Weights of a small transformer language model.
Architecture: RMSNorm before each block, no biases in attention or MLP.
Training: a variant of Muon for these matrices, 458M tokens, 6017 steps.
MLP neurons of a small language model. Each row is named by its layer, matrix (down: output weights) and neuron, and shows model dimensions 96-223. Each number is 50 + 12 x the weight over its row's rms, rounded and kept within 0 to 99. A neuron's up and down rows have the sign that makes its largest values positive.
Before each neuron's rows, "fires before" lists the tokens most often just after its 100 highest values on Wikipedia text that the model never trained on. A number after a token or word is its count.

fires before: "=" 43, "ly" 8, "ing" 4
L4.down395:45 49 63 53 37 24 60 53 60 36 41 18 61 70 62 36 74 40 53 36 37 36 70 62 54 73 59 45 45 52 47 57 56 43 61 56 57 39 37 48 33 63 73 58 33 52 42 34 56 38 66 83 31 49 61 56 53 53 33 53 61 56 51 54 57 44 69 62 55 44 57 61 38 42 53 54 46 59 85 33 56 65 77 49 37 45 62 42 56 48 52 42 49 74 51 54 67 59 40 57 51 33 78 53 50 76 44 49 45 51 43 39 46 35 70 61 64 63 37 61 41 38 40 46 62 38 57 47

fires before: "=" 51
L4.down783:43 68 38 50 42 43 47 59 39 00 67 41 39 52 68 50 60 54 42 67 54 41 39 53 32 57 43 43 68 59 57 35 58 28 33 47 64 44 53 38 50 41 38 48 70 53 29 37 38 42 66 32 57 61 66 33 60 37 65 56 40 54 52 30 64 52 48 47 47 43 60 55 37 51 52 40 69 39 57 52 36 61 61 41 53 57 40 52 45 31 48 58 66 54 45 79 52 64 53 47 37 42 70 58 49 35 63 48 30 54 38 44 55 50 37 52 57 40 39 49 19 47 52 34 63 53 42 30

fires before: "-" 100
L5.down789:46 45 47 51 20 34 40 23 49 50 54 52 38 70 59 68 40 52 58 63 51 36 58 45 38 54 52 65 45 60 43 52 48 59 53 42 56 48 61 76 61 37 37 55 54 62 55 48 62 49 35 45 45 41 43 58 33 40 39 71 45 34 60 72 52 51 66 41 47 21 45 41 53 58 52 51 53 55 48 60 60 40 50 64 55 62 48 44 25 47 47 40 30 67 53 39 62 69 33 53 89 60 42 55 57 49 46 38 45 29 62 35 48 34 50 28 30 61 48 38 66 28 40 50 54 70 50 54

fires before: " |" 37, "-" 21, "  " 4
L4.down116:26 56 39 52 48 53 28 49 54 34 48 58 28 53 56 55 18 61 58 29 81 54 47 49 52 58 78 75 53 38 52 50 42 71 58 57 45 14 47 59 71 50 53 49 43 27 52 29 41 41 63 49 25 27 61 59 53 34 53 51 63 73 35 35 50 60 43 46 44 32 51 41 50 38 55 46 65 42 42 46 45 46 44 33 56 47 50 46 53 66 66 52 61 48 36 52 52 57 56 47 54 57 41 30 54 41 55 47 22 51 59 59 65 47 55 40 31 39 42 54 45 62 33 76 63 47 42 33

fires before: "-" 52
L4.down131:64 50 43 38 48 46 14 40 49 47 54 76 57 58 61 37 53 40 50 50 67 35 60 69 38 46 64 52 49 43 75 62 53 55 49 56 36 70 36 55 34 55 52 38 34 67 55 66 74 70 46 46 65 57 47 56 31 32 08 54 67 40 50 31 50 63 42 35 41 60 63 53 56 40 43 51 51 66 37 37 39 45 40 64 39 51 52 80 41 47 49 43 40 50 15 39 37 63 55 57 60 57 38 55 56 53 59 74 41 57 46 66 30 43 68 39 34 48 45 49 79 62 36 54 51 57 39 29

fires before: "=" 100
L5.down1144:32 53 43 85 44 35 82 55 33 34 55 70 66 68 43 50 45 47 45 36 68 60 28 38 52 58 34 48 62 65 53 36 58 54 54 43 42 53 38 26 46 48 58 51 53 64 60 58 43 38 49 64 44 41 61 31 29 46 42 65 47 41 57 57 39 48 54 47 34 39 52 37 33 47 72 58 46 47 69 52 54 61 42 46 35 50 68 38 53 49 46 52 47 44 59 40 57 48 57 57 64 28 51 31 35 60 59 39 38 49 55 64 78 54 54 28 26 48 74 39 65 66 51 54 58 58 51 51

fires before: "=" 88, "\n" 4
L5.down685:59 56 57 66 30 34 89 35 49 22 47 48 68 55 70 23 43 42 42 51 46 40 51 44 49 36 46 50 58 52 48 50 36 56 36 57 66 38 53 37 43 35 51 65 55 52 66 45 50 37 46 48 40 38 64 50 48 48 47 43 38 62 46 49 73 56 45 50 31 39 49 44 39 69 52 57 52 36 58 11 51 69 46 36 46 52 55 48 60 39 35 73 63 25 53 50 48 52 54 61 79 63 52 66 22 65 30 48 47 31 82 71 57 46 50 71 40 45 59 68 52 56 56 40 62 58 54 63

fires before: "=" 68, "\n\n" 18
L5.down1118:40 75 53 50 31 46 23 28 48 62 55 34 49 68 59 57 53 52 46 39 23 45 34 54 51 51 36 42 54 52 55 46 57 30 58 31 53 37 57 40 38 47 49 71 47 40 54 60 48 49 35 45 29 57 29 59 58 38 44 52 58 30 55 44 56 52 50 53 49 30 56 60 54 54 49 51 43 54 72 58 64 44 50 43 49 69 61 54 63 55 43 66 44 52 50 63 40 53 61 72 42 54 49 66 53 54 37 25 36 38 60 70 46 63 65 56 45 52 54 38 47 62 59 52 57 53 53 47

fires before: "=" 38, "s" 5, ":" 5, "ora" 4, "tra" 4
L4.down751:59 40 55 54 71 47 44 43 61 26 51 54 31 59 24 39 55 31 54 48 66 70 63 75 43 49 43 37 28 39 45 34 48 39 72 52 43 58 40 56 49 46 56 62 74 66 37 61 48 59 37 32 59 43 43 62 46 64 55 57 47 36 35 61 56 57 56 29 23 59 61 44 72 35 43 58 60 21 45 48 39 53 63 44 47 71 47 55 82 66 53 46 39 56 64 63 44 44 65 55 48 37 34 48 27 69 49 45 73 40 36 34 40 54 50 41 59 23 73 39 65 79 41 56 57 50 24 44

fires before: "=" 24, "\n" 20, " =" 11
L5.down265:63 57 40 59 71 42 99 62 42 36 29 46 64 52 50 39 63 70 36 48 66 62 51 49 44 51 38 49 35 64 36 38 52 53 40 36 47 57 45 41 37 53 58 56 46 39 37 66 46 34 45 59 59 50 58 52 37 44 33 77 35 22 24 49 52 57 42 64 45 37 53 44 45 46 47 53 72 51 46 52 40 62 26 50 39 38 52 61 48 48 31 58 38 33 76 37 38 32 41 60 57 24 34 58 37 54 62 48 41 53 33 70 59 32 52 47 29 37 61 48 59 62 58 44 48 40 55 38

fires before: "-" 66, "|" 8
L4.down850:40 40 55 42 47 42 03 53 56 53 40 52 50 45 38 60 34 49 39 40 49 56 45 65 42 69 50 43 58 67 48 48 64 40 57 52 52 36 41 40 43 26 64 44 42 52 53 49 45 29 40 46 59 32 72 57 36 50 30 70 80 38 56 52 47 43 35 60 43 37 51 73 56 42 38 60 26 57 55 59 60 53 32 52 67 76 44 34 46 34 42 54 64 54 49 48 43 67 58 55 63 65 50 58 64 44 41 54 60 47 82 60 62 71 48 54 52 60 61 61 57 57 51 46 66 39 72 50

fires before: " by" 25, " in" 15, " as" 8, " and" 7, "." 6, " to" 6
L5.down451:43 47 62 51 54 54 71 60 51 48 29 48 36 31 37 53 73 61 45 53 61 48 68 52 44 53 56 54 40 56 53 16 59 48 68 32 61 46 70 51 48 47 49 63 60 36 53 31 44 41 38 20 50 59 56 66 54 69 40 35 60 40 47 35 50 58 30 36 37 56 26 67 52 68 60 49 47 48 55 53 39 51 44 46 68 45 60 35 49 53 41 67 57 40 52 60 57 49 49 60 55 25 33 82 41 60 39 52 38 48 52 48 61 46 27 44 55 65 60 52 63 42 57 58 74 61 59 45

fires before: "=" 37, " a" 14, " |" 13, " also" 6, ":" 5, " an" 5
L4.down65:49 53 55 63 47 56 97 40 42 53 61 50 40 50 66 52 30 62 44 58 53 43 47 62 48 45 25 44 56 63 51 44 54 52 38 55 57 48 39 62 63 42 43 47 38 57 40 31 43 39 38 61 59 35 30 45 41 38 53 57 55 46 28 39 57 36 50 27 45 44 48 51 76 43 57 40 69 49 51 58 58 60 20 35 64 58 59 54 49 36 43 33 56 67 51 35 40 46 47 47 59 36 46 65 44 50 46 45 76 44 44 36 55 76 50 41 33 42 47 40 51 34 57 31 58 64 44 52

fires before: " (" 43, " 0" 8, "-" 8, "0" 4
L4.down311:51 32 48 70 42 40 15 55 39 46 39 53 38 33 62 48 58 60 47 42 40 34 25 38 49 56 37 37 35 39 43 35 53 53 35 69 51 30 47 52 43 65 51 41 33 42 59 48 40 33 49 53 43 69 43 30 52 64 45 64 39 28 46 50 50 52 49 43 57 32 43 48 47 67 48 52 54 39 44 63 65 48 53 29 46 53 69 60 42 28 71 35 41 52 59 52 84 47 51 48 39 54 69 43 60 44 61 46 52 26 44 51 47 49 62 53 44 48 53 38 74 43 44 48 58 48 49 52

fires before: "=" 58, " Dam" 6
L5.down525:32 58 66 45 32 29 51 41 52 42 55 44 41 54 50 53 56 47 49 58 54 22 51 63 42 56 47 54 53 57 45 34 59 55 55 61 31 50 38 47 45 62 26 56 51 72 75 46 71 47 52 46 54 63 51 50 56 50 33 40 23 40 57 50 49 37 32 46 62 65 69 58 45 45 60 43 74 38 46 35 52 61 61 59 68 27 62 50 64 62 35 46 39 48 53 49 71 44 56 53 66 59 65 52 32 56 57 57 30 34 47 28 43 58 40 41 30 41 31 61 57 73 43 43 43 43 54 40

fires before: "s" 63
L4.down150:50 39 74 45 46 48 52 55 26 35 60 73 55 41 61 53 63 26 62 47 53 59 51 57 23 56 30 29 34 54 56 64 57 38 55 57 49 57 59 43 59 60 61 53 61 52 59 39 64 75 56 70 62 51 54 57 48 41 72 39 50 46 49 60 36 53 61 48 46 23 39 45 64 45 50 21 47 65 29 42 58 66 54 48 53 61 58 50 31 58 64 61 26 43 58 42 51 59 51 51 43 37 49 48 44 30 39 36 49 55 32 49 60 71 59 33 65 34 35 59 69 53 27 39 64 52 43 52

fires before: "." 20, "," 20, " and" 9, "\n" 7, " in" 5
L5.down1163:38 64 59 55 54 59 67 54 65 49 36 61 64 47 61 33 46 35 21 49 41 47 60 54 45 39 44 59 43 45 28 21 55 34 51 52 41 51 50 63 41 45 49 49 64 47 41 46 63 37 22 52 65 28 53 42 48 48 63 48 52 43 56 52 41 71 33 39 51 61 36 42 39 35 56 55 65 63 47 58 59 53 52 58 61 68 48 27 43 31 44 52 49 64 43 45 35 61 46 52 53 44 43 52 34 39 53 55 56 47 55 50 44 52 54 41 31 67 57 53 49 63 37 51 47 53 65 63

fires before: "=" 100
L5.down1031:52 47 56 62 35 57 99 39 44 52 47 37 70 49 50 58 49 58 39 54 78 52 55 54 54 47 38 48 44 49 64 48 51 52 53 53 57 38 41 57 46 53 49 46 26 44 52 49 46 57 47 53 52 47 60 49 50 46 45 46 47 58 45 59 54 48 54 49 56 48 42 46 44 41 36 62 58 48 49 62 54 46 48 54 42 40 51 51 54 41 48 47 42 47 49 44 42 49 34 50 63 46 49 46 43 43 54 53 43 45 55 46 47 49 48 43 49 55 54 38 52 61 80 48 49 33 47 58

fires before: "=" 88
L4.down983:34 53 64 68 50 22 55 64 35 50 44 44 66 50 53 57 49 56 37 53 70 38 55 49 58 64 58 66 60 65 59 38 44 71 30 47 54 34 78 63 37 59 43 36 28 34 45 62 33 47 42 64 76 42 53 74 46 58 54 49 57 50 49 64 37 59 35 43 61 47 37 65 58 48 36 42 58 44 40 65 45 44 41 75 47 38 56 51 33 49 38 63 55 48 62 53 45 55 65 48 49 53 61 18 55 40 59 52 73 45 66 45 58 16 50 48 42 46 51 62 56 59 51 50 51 47 54 63

fires before: "=" 66
L5.down973:42 30 37 66 69 55 49 59 56 22 55 69 45 73 46 47 39 63 47 45 52 51 55 52 59 40 69 40 41 86 55 58 49 53 55 41 42 58 46 41 46 41 43 42 62 50 39 71 52 53 54 44 63 45 54 50 40 54 39 52 53 56 42 48 42 42 49 39 46 34 56 65 31 58 72 70 51 35 71 43 47 61 73 69 74 36 48 59 63 74 41 39 50 56 53 46 56 54 46 63 44 33 65 52 53 40 64 47 27 40 50 61 59 42 55 68 47 48 64 57 63 60 30 33 54 83 47 47

fires before: ":" 22, "." 21, " |" 20
L5.down1020:70 43 56 49 60 56 59 34 62 45 40 56 48 56 66 40 42 55 67 35 69 42 53 59 49 58 60 41 57 49 38 54 54 25 45 55 60 64 39 45 73 40 50 56 52 48 60 54 60 58 44 68 53 57 58 63 63 39 85 68 34 44 48 69 58 31 68 45 56 36 67 49 25 24 45 39 47 62 41 55 71 48 57 60 76 46 40 67 44 59 47 33 49 43 55 67 55 41 63 48 41 51 33 24 44 75 61 53 65 32 48 60 64 54 38 43 34 56 60 25 57 58 43 45 57 34 17 48

fires before: "s" 72, "d" 4, "t" 4
L4.down143:73 34 44 41 64 61 65 45 46 63 64 66 32 45 63 32 56 68 71 61 41 26 51 64 57 51 48 47 44 75 40 86 51 38 38 57 50 53 52 52 54 58 46 64 44 34 67 51 45 62 56 78 61 60 73 59 24 50 69 38 46 56 38 64 51 45 29 35 30 50 51 62 59 46 36 40 60 48 35 21 58 41 40 59 74 48 49 57 43 33 31 59 44 70 65 61 52 69 42 49 45 61 62 44 41 48 55 27 66 38 43 47 46 53 48 54 68 32 55 45 40 55 84 56 56 59 56 38

fires before: "=" 98
L5.down741:43 52 51 33 49 51 91 59 29 43 56 49 36 45 45 58 61 62 41 45 22 65 38 70 46 40 44 60 54 55 30 48 48 54 53 42 66 42 43 49 77 45 71 35 62 55 44 24 62 42 71 41 30 65 49 49 40 26 56 64 69 46 43 34 45 37 46 63 45 60 61 48 41 26 30 42 51 66 65 37 44 56 54 63 57 49 58 42 33 80 43 58 33 55 70 53 37 32 38 51 63 52 57 46 25 39 60 58 42 36 55 56 45 44 54 74 50 63 59 49 48 68 61 65 54 49 43 44

fires before: "s" 91
L5.down642:37 49 32 55 40 36 94 49 34 59 78 54 46 73 68 43 53 48 44 48 61 57 50 41 55 33 69 37 52 42 63 38 39 39 40 59 46 60 57 56 42 47 39 57 28 41 64 40 38 44 73 43 45 53 43 60 36 32 39 70 51 62 35 54 43 60 55 46 42 50 48 55 61 32 31 28 55 22 51 56 54 44 49 43 53 45 70 39 24 29 45 52 48 69 52 48 45 23 45 54 53 54 39 67 49 58 39 59 63 46 44 45 43 65 49 62 37 45 62 65 42 53 60 61 42 60 47 59

fires before: "\n\n" 45, "=" 27, " of" 4, " a" 4
L4.down291:36 54 65 68 77 46 75 71 48 50 41 50 57 44 38 41 36 43 20 43 60 42 52 30 42 45 34 34 49 33 34 45 64 45 50 55 39 55 58 44 60 56 59 35 47 35 32 48 33 58 42 71 45 45 49 49 31 26 48 72 78 39 49 56 39 58 36 43 44 64 46 54 39 57 54 51 43 34 29 59 44 73 45 44 57 69 64 38 55 47 51 33 57 37 82 56 45 42 55 50 55 67 54 57 77 66 47 69 44 59 48 40 47 64 53 35 54 50 57 56 60 31 53 39 60 48 71 60

fires before: "'" 74
L5.down1150:57 38 38 57 51 57 99 59 49 58 47 44 53 47 57 65 33 29 53 61 62 74 42 33 46 44 38 46 43 55 60 35 52 37 49 69 44 45 54 39 53 47 60 65 48 33 54 55 39 57 57 59 45 53 62 53 45 55 26 68 36 56 47 66 51 55 43 56 47 37 50 30 73 44 37 46 70 36 61 65 62 60 45 63 58 63 35 23 54 64 62 31 51 41 54 30 41 29 49 46 48 57 79 46 42 56 43 34 51 56 41 25 55 38 54 45 55 57 54 23 32 45 75 66 51 45 51 51

fires before: "=" 100
L4.down515:56 52 38 75 43 76 99 57 32 57 35 36 68 43 53 54 41 59 45 58 67 51 47 78 43 51 33 66 44 44 38 53 43 64 43 57 56 55 30 67 46 53 55 34 47 45 34 61 56 46 30 36 47 41 58 40 49 59 27 37 59 46 53 55 50 63 58 58 73 60 35 21 42 54 42 60 55 39 48 42 60 61 52 55 42 43 44 59 68 48 45 62 40 29 53 32 47 46 33 50 70 44 47 43 45 45 62 46 60 39 69 60 48 31 55 55 47 55 46 58 25 59 78 49 47 47 57 62

fires before: "s" 81, "," 12
L4.down871:55 54 24 57 59 59 61 32 20 68 90 57 53 55 60 62 50 38 50 44 68 56 35 44 84 63 47 66 35 59 72 57 48 61 55 74 70 64 56 60 49 20 49 57 45 48 47 46 63 43 51 67 46 51 58 46 48 35 50 52 54 38 56 54 29 54 57 62 72 51 56 46 54 63 54 58 44 40 50 69 54 70 73 45 41 55 68 51 24 59 41 58 41 50 38 54 50 55 51 44 45 22 46 43 60 32 29 40 35 45 50 55 57 53 50 44 28 52 52 56 64 64 48 52 49 36 54 40

fires before: "," 26, "." 13, " and" 10, " to" 6, " in" 6
L4.down806:23 22 15 44 32 56 77 51 77 38 47 84 34 36 70 40 41 54 33 35 56 54 72 61 70 37 53 52 50 38 47 28 57 50 67 52 38 68 46 47 61 40 29 48 62 42 72 39 58 64 28 48 49 45 44 68 51 50 52 76 48 48 29 34 47 53 42 62 24 49 44 62 68 44 31 56 61 46 48 48 49 61 50 42 60 47 58 44 59 57 38 50 44 67 33 41 42 40 36 53 52 49 50 65 51 58 41 42 59 49 58 64 38 48 49 57 42 61 47 47 50 54 65 36 59 39 57 50

fires before: "–" 24, " |" 15, "-" 14, " of" 11, "bus" 4, " is" 4
L4.down537:29 50 44 29 33 44 61 31 49 57 42 47 56 59 40 68 58 51 54 50 66 57 60 78 74 63 73 60 58 52 50 58 49 33 39 44 79 29 55 60 55 46 66 42 49 32 57 17 63 48 50 54 52 69 55 33 49 32 49 29 60 31 44 32 64 50 50 48 45 34 58 34 55 40 71 45 17 59 37 50 54 60 56 41 05 54 48 38 51 55 52 55 43 41 35 42 64 51 40 51 51 28 47 22 45 44 47 43 59 65 37 75 64 41 67 37 42 55 68 49 59 44 42 45 62 58 44 46

fires before: "s" 98
L5.down372:54 52 73 74 71 57 23 62 44 68 58 33 45 56 38 65 28 69 44 55 61 61 53 46 45 74 36 58 37 48 54 67 48 39 66 58 83 59 57 41 54 53 46 36 35 32 70 58 54 61 54 36 57 42 47 52 63 48 57 49 62 62 42 35 60 50 55 81 66 49 71 54 59 61 59 46 82 41 59 43 42 38 47 80 34 70 64 64 37 46 46 57 49 51 34 41 66 39 50 32 51 42 48 56 61 56 40 42 57 56 33 53 38 39 56 41 41 73 32 48 59 61 39 57 33 36 38 55

fires before: "=" 59, "0" 5, "|" 4
L4.down1190:61 52 40 41 43 26 45 40 47 42 43 32 26 69 66 51 60 67 48 36 44 38 49 69 48 55 64 41 54 67 59 64 30 44 47 47 52 08 39 31 49 48 74 45 34 61 66 41 66 41 53 27 07 61 67 52 46 53 34 50 39 47 65 60 41 61 51 41 64 52 20 49 62 49 40 58 33 42 57 59 59 28 39 40 48 51 74 54 38 58 46 56 58 54 59 50 46 47 59 34 47 66 66 48 61 56 62 43 33 41 67 41 62 57 49 54 73 53 59 38 41 55 37 46 61 42 42 40

fires before: "–" 35, "-" 16, "ath" 4, " |" 4
L4.down935:53 50 64 51 36 34 51 53 27 66 68 52 53 57 52 63 44 43 58 70 46 78 36 52 68 70 70 47 57 35 41 17 60 55 54 54 74 46 44 34 68 42 64 51 57 41 45 24 51 44 39 54 57 58 43 45 46 46 52 28 67 58 55 38 47 58 56 52 51 30 43 57 26 42 48 64 59 70 56 59 55 39 58 65 65 47 63 66 42 64 43 28 37 50 72 51 46 69 57 74 60 65 57 57 49 75 41 40 35 24 37 49 49 55 39 49 63 29 74 57 62 44 41 56 47 55 57 49

fires before: "=" 95
L4.down909:57 44 34 88 55 54 20 65 59 64 49 54 51 53 75 46 58 42 45 61 65 35 37 45 60 57 19 52 29 45 18 64 35 54 45 67 57 30 39 37 66 52 65 42 35 59 49 38 36 46 52 64 65 45 49 54 70 54 44 50 42 62 58 50 44 40 39 53 60 41 50 57 31 44 75 56 48 64 51 31 30 59 55 29 49 60 48 30 72 43 48 62 40 79 32 69 56 43 52 30 43 42 64 36 47 68 58 45 24 44 46 38 47 64 56 30 57 48 50 58 48 32 49 38 69 45 43 39

fires before: "=" 90
L5.down695:57 34 38 62 67 52 97 59 77 34 64 50 53 36 61 37 53 56 44 55 56 32 45 55 68 24 41 70 48 55 30 43 44 53 50 68 52 56 46 61 47 33 67 30 38 56 51 49 36 70 55 47 46 31 48 59 51 56 46 43 55 57 38 55 72 49 68 48 38 43 44 36 53 55 55 46 48 28 48 43 36 61 54 34 42 53 48 43 57 50 29 73 59 65 58 68 64 41 30 63 57 57 65 75 46 45 52 53 46 55 57 53 27 48 44 25 52 23 49 47 54 45 61 48 25 60 37 58

fires before: "-" 67
L5.down609:48 54 56 36 39 71 60 40 61 43 52 64 58 61 65 46 47 46 37 38 60 49 51 53 47 66 51 56 77 55 50 55 60 38 58 41 36 51 31 61 30 44 75 58 65 35 43 69 69 53 72 45 43 50 57 74 60 41 49 47 48 31 35 54 27 27 30 53 55 58 62 52 48 38 44 57 45 47 58 48 55 36 48 64 62 63 48 59 48 56 73 53 50 66 53 40 56 53 45 34 81 54 40 29 42 55 62 29 70 21 46 46 36 36 61 44 51 62 49 53 58 43 68 42 52 52 45 48

fires before: " |" 42, "," 33, "\n" 10, "\n " 6
L5.down62:39 58 42 65 70 63 72 35 62 47 41 57 49 61 55 41 46 57 61 43 58 66 53 46 48 33 59 25 43 30 48 40 45 36 56 56 43 74 71 58 43 63 53 42 46 42 52 36 52 68 26 44 63 52 41 75 46 35 74 58 59 34 52 58 65 27 52 39 25 63 48 38 50 30 56 50 65 45 62 75 56 65 58 48 39 61 68 32 57 50 69 27 50 42 62 43 57 63 42 52 62 69 32 39 57 68 30 43 40 25 52 56 43 54 45 52 59 43 53 16 45 59 50 51 61 42 50 47

fires before: "=" 93
L4.down882:50 51 57 33 45 41 74 53 46 54 91 50 45 51 57 58 57 43 54 41 53 46 46 63 53 41 29 45 52 47 58 48 49 58 40 61 40 43 32 72 57 44 54 56 53 34 56 50 46 58 64 70 30 39 49 53 35 50 40 70 42 55 50 52 41 39 47 65 52 29 59 50 33 46 34 42 59 55 56 46 46 35 42 57 44 44 65 70 56 42 55 80 65 23 57 39 58 48 50 34 55 52 35 64 19 45 50 40 48 40 63 47 54 55 68 44 48 47 64 35 49 68 44 58 33 53 48 44

fires before: "=" 100
L5.down972:45 40 75 44 53 74 76 32 43 44 52 42 53 52 65 70 52 54 30 54 94 48 54 63 66 55 46 58 52 38 55 58 49 43 41 47 57 49 43 82 57 77 32 45 29 41 59 50 58 50 52 48 62 37 47 46 34 52 36 50 32 57 52 69 62 65 61 58 40 43 51 34 40 54 39 63 48 47 47 57 38 31 53 61 43 45 42 53 58 52 46 68 48 58 62 60 53 47 61 50 71 48 52 53 66 56 54 54 35 46 82 39 54 33 35 36 66 40 41 46 25 65 49 55 51 53 61 46

fires before: "=" 100
L5.down138:47 50 60 39 32 62 99 47 71 45 51 48 50 44 59 50 53 56 42 60 71 54 62 59 44 39 55 64 42 48 41 44 59 65 57 37 67 60 54 49 36 34 31 55 34 56 58 50 56 60 69 53 37 41 47 50 39 60 33 50 36 51 28 56 59 35 51 47 45 55 37 52 44 39 54 45 44 49 59 66 43 48 47 46 37 40 51 60 56 45 52 35 50 51 54 48 60 51 37 45 72 54 61 48 49 52 38 58 41 36 39 55 50 45 51 63 42 30 42 59 66 72 50 59 67 67 56 50

fires before: " |" 49, ":" 13, "." 8, " of" 4, " a" 4, " status" 4
L5.down653:71 56 62 59 43 51 99 44 42 51 59 53 48 61 50 36 33 33 61 37 60 62 69 48 47 38 47 84 51 62 48 58 32 51 66 64 53 85 50 49 54 22 41 48 46 59 37 45 75 45 44 58 45 51 38 46 41 36 39 37 48 45 28 42 67 34 49 55 40 29 43 60 50 28 61 55 38 50 49 61 60 39 41 29 46 65 37 44 49 38 46 33 32 41 52 59 43 30 55 62 58 58 59 60 31 61 57 58 54 56 52 49 51 62 63 56 44 56 53 46 31 38 50 53 64 65 82 49

fires before: " |" 26, " (" 10, ":" 8, " of" 8, " name" 4
L4.down725:45 50 39 53 65 30 38 40 42 51 55 43 35 30 52 50 40 42 48 43 21 49 56 54 33 56 34 35 38 38 17 43 46 48 54 56 37 42 60 41 58 44 63 60 47 28 59 34 49 42 33 51 39 41 53 64 49 38 52 64 59 41 45 64 44 58 52 53 63 42 48 49 61 54 42 41 52 68 58 40 30 70 39 40 34 67 68 56 60 35 60 65 52 54 42 43 44 56 53 65 47 12 50 58 66 26 59 46 61 51 38 56 39 39 58 48 50 55 42 51 58 68 34 57 50 63 48 58

fires before: " |" 31, "=" 11, " =" 8, " name" 4, ")" 4
L4.down557:54 49 57 77 58 26 39 61 46 50 48 39 59 50 38 45 45 49 71 58 13 48 35 44 38 34 46 57 38 53 56 39 49 43 50 58 53 39 60 40 60 49 45 48 43 53 48 49 32 34 57 41 53 28 60 32 52 62 73 49 55 54 37 57 64 56 57 45 81 53 57 27 49 67 69 42 40 56 23 44 35 62 43 44 62 32 48 52 47 51 36 58 44 43 52 50 45 64 51 49 45 70 29 57 54 45 47 53 40 47 59 46 53 24 55 57 39 42 44 48 36 57 36 49 50 40 40 32

fires before: "=" 66
L5.down403:57 41 65 55 45 76 42 51 52 58 58 50 62 63 71 59 40 50 61 45 66 45 42 46 22 62 37 37 40 59 49 41 36 60 43 67 63 36 56 51 31 35 64 61 67 74 46 56 53 42 38 65 50 36 57 57 48 63 40 32 50 70 62 44 49 56 36 41 62 44 59 61 33 49 36 50 55 38 44 47 59 59 31 45 44 52 72 35 54 66 56 49 21 68 53 45 45 48 51 57 37 40 46 75 49 40 38 64 50 33 53 40 39 33 50 47 51 52 44 65 38 53 50 40 42 46 30 51

fires before: " |" 18, "." 14, "'" 13, "–" 9, "," 5
L4.down570:32 70 46 37 37 49 78 52 44 32 49 65 57 59 66 44 53 53 33 47 44 34 61 42 54 46 48 46 49 61 33 42 39 40 42 77 40 61 36 53 35 55 50 33 57 49 27 59 45 50 56 62 42 52 62 68 60 59 53 50 55 27 56 45 68 61 69 50 37 48 31 44 71 38 75 58 58 58 55 61 55 59 43 48 46 47 43 60 52 76 49 56 61 39 62 35 59 47 58 53 59 52 56 46 54 32 29 68 61 57 54 39 40 17 64 35 65 37 41 45 37 48 28 47 53 53 48 69

fires before: " |" 19, "=" 13, " =" 12, ")" 12, ":" 8
L4.down450:54 65 67 34 66 37 53 44 59 37 53 63 69 51 34 37 54 54 35 48 59 43 65 62 54 58 68 38 62 64 55 56 57 24 47 59 41 72 58 34 41 52 70 45 57 58 40 87 38 58 56 49 70 45 51 46 69 58 51 57 50 49 38 41 50 43 53 34 55 49 46 47 34 39 49 46 65 53 72 42 48 41 60 45 67 71 54 52 43 47 48 35 51 35 37 57 42 46 52 49 37 72 64 56 38 41 42 59 55 48 32 38 47 66 56 46 57 66 46 47 51 52 48 47 64 51 62 66

fires before: "-" 98
L5.down1091:36 63 59 60 59 45 49 44 51 38 59 33 44 41 64 50 23 65 63 62 46 65 47 40 38 88 57 57 39 55 64 34 43 60 56 30 35 48 52 31 62 29 46 43 47 55 41 40 51 58 45 47 51 42 48 54 45 52 48 32 49 55 50 34 75 50 41 45 73 38 43 42 53 64 67 54 54 47 56 45 59 41 64 27 42 53 72 67 48 52 32 53 35 53 52 42 66 40 43 62 65 61 74 50 59 59 49 74 35 38 43 49 75 42 65 53 28 49 71 43 60 40 58 54 60 47 53 61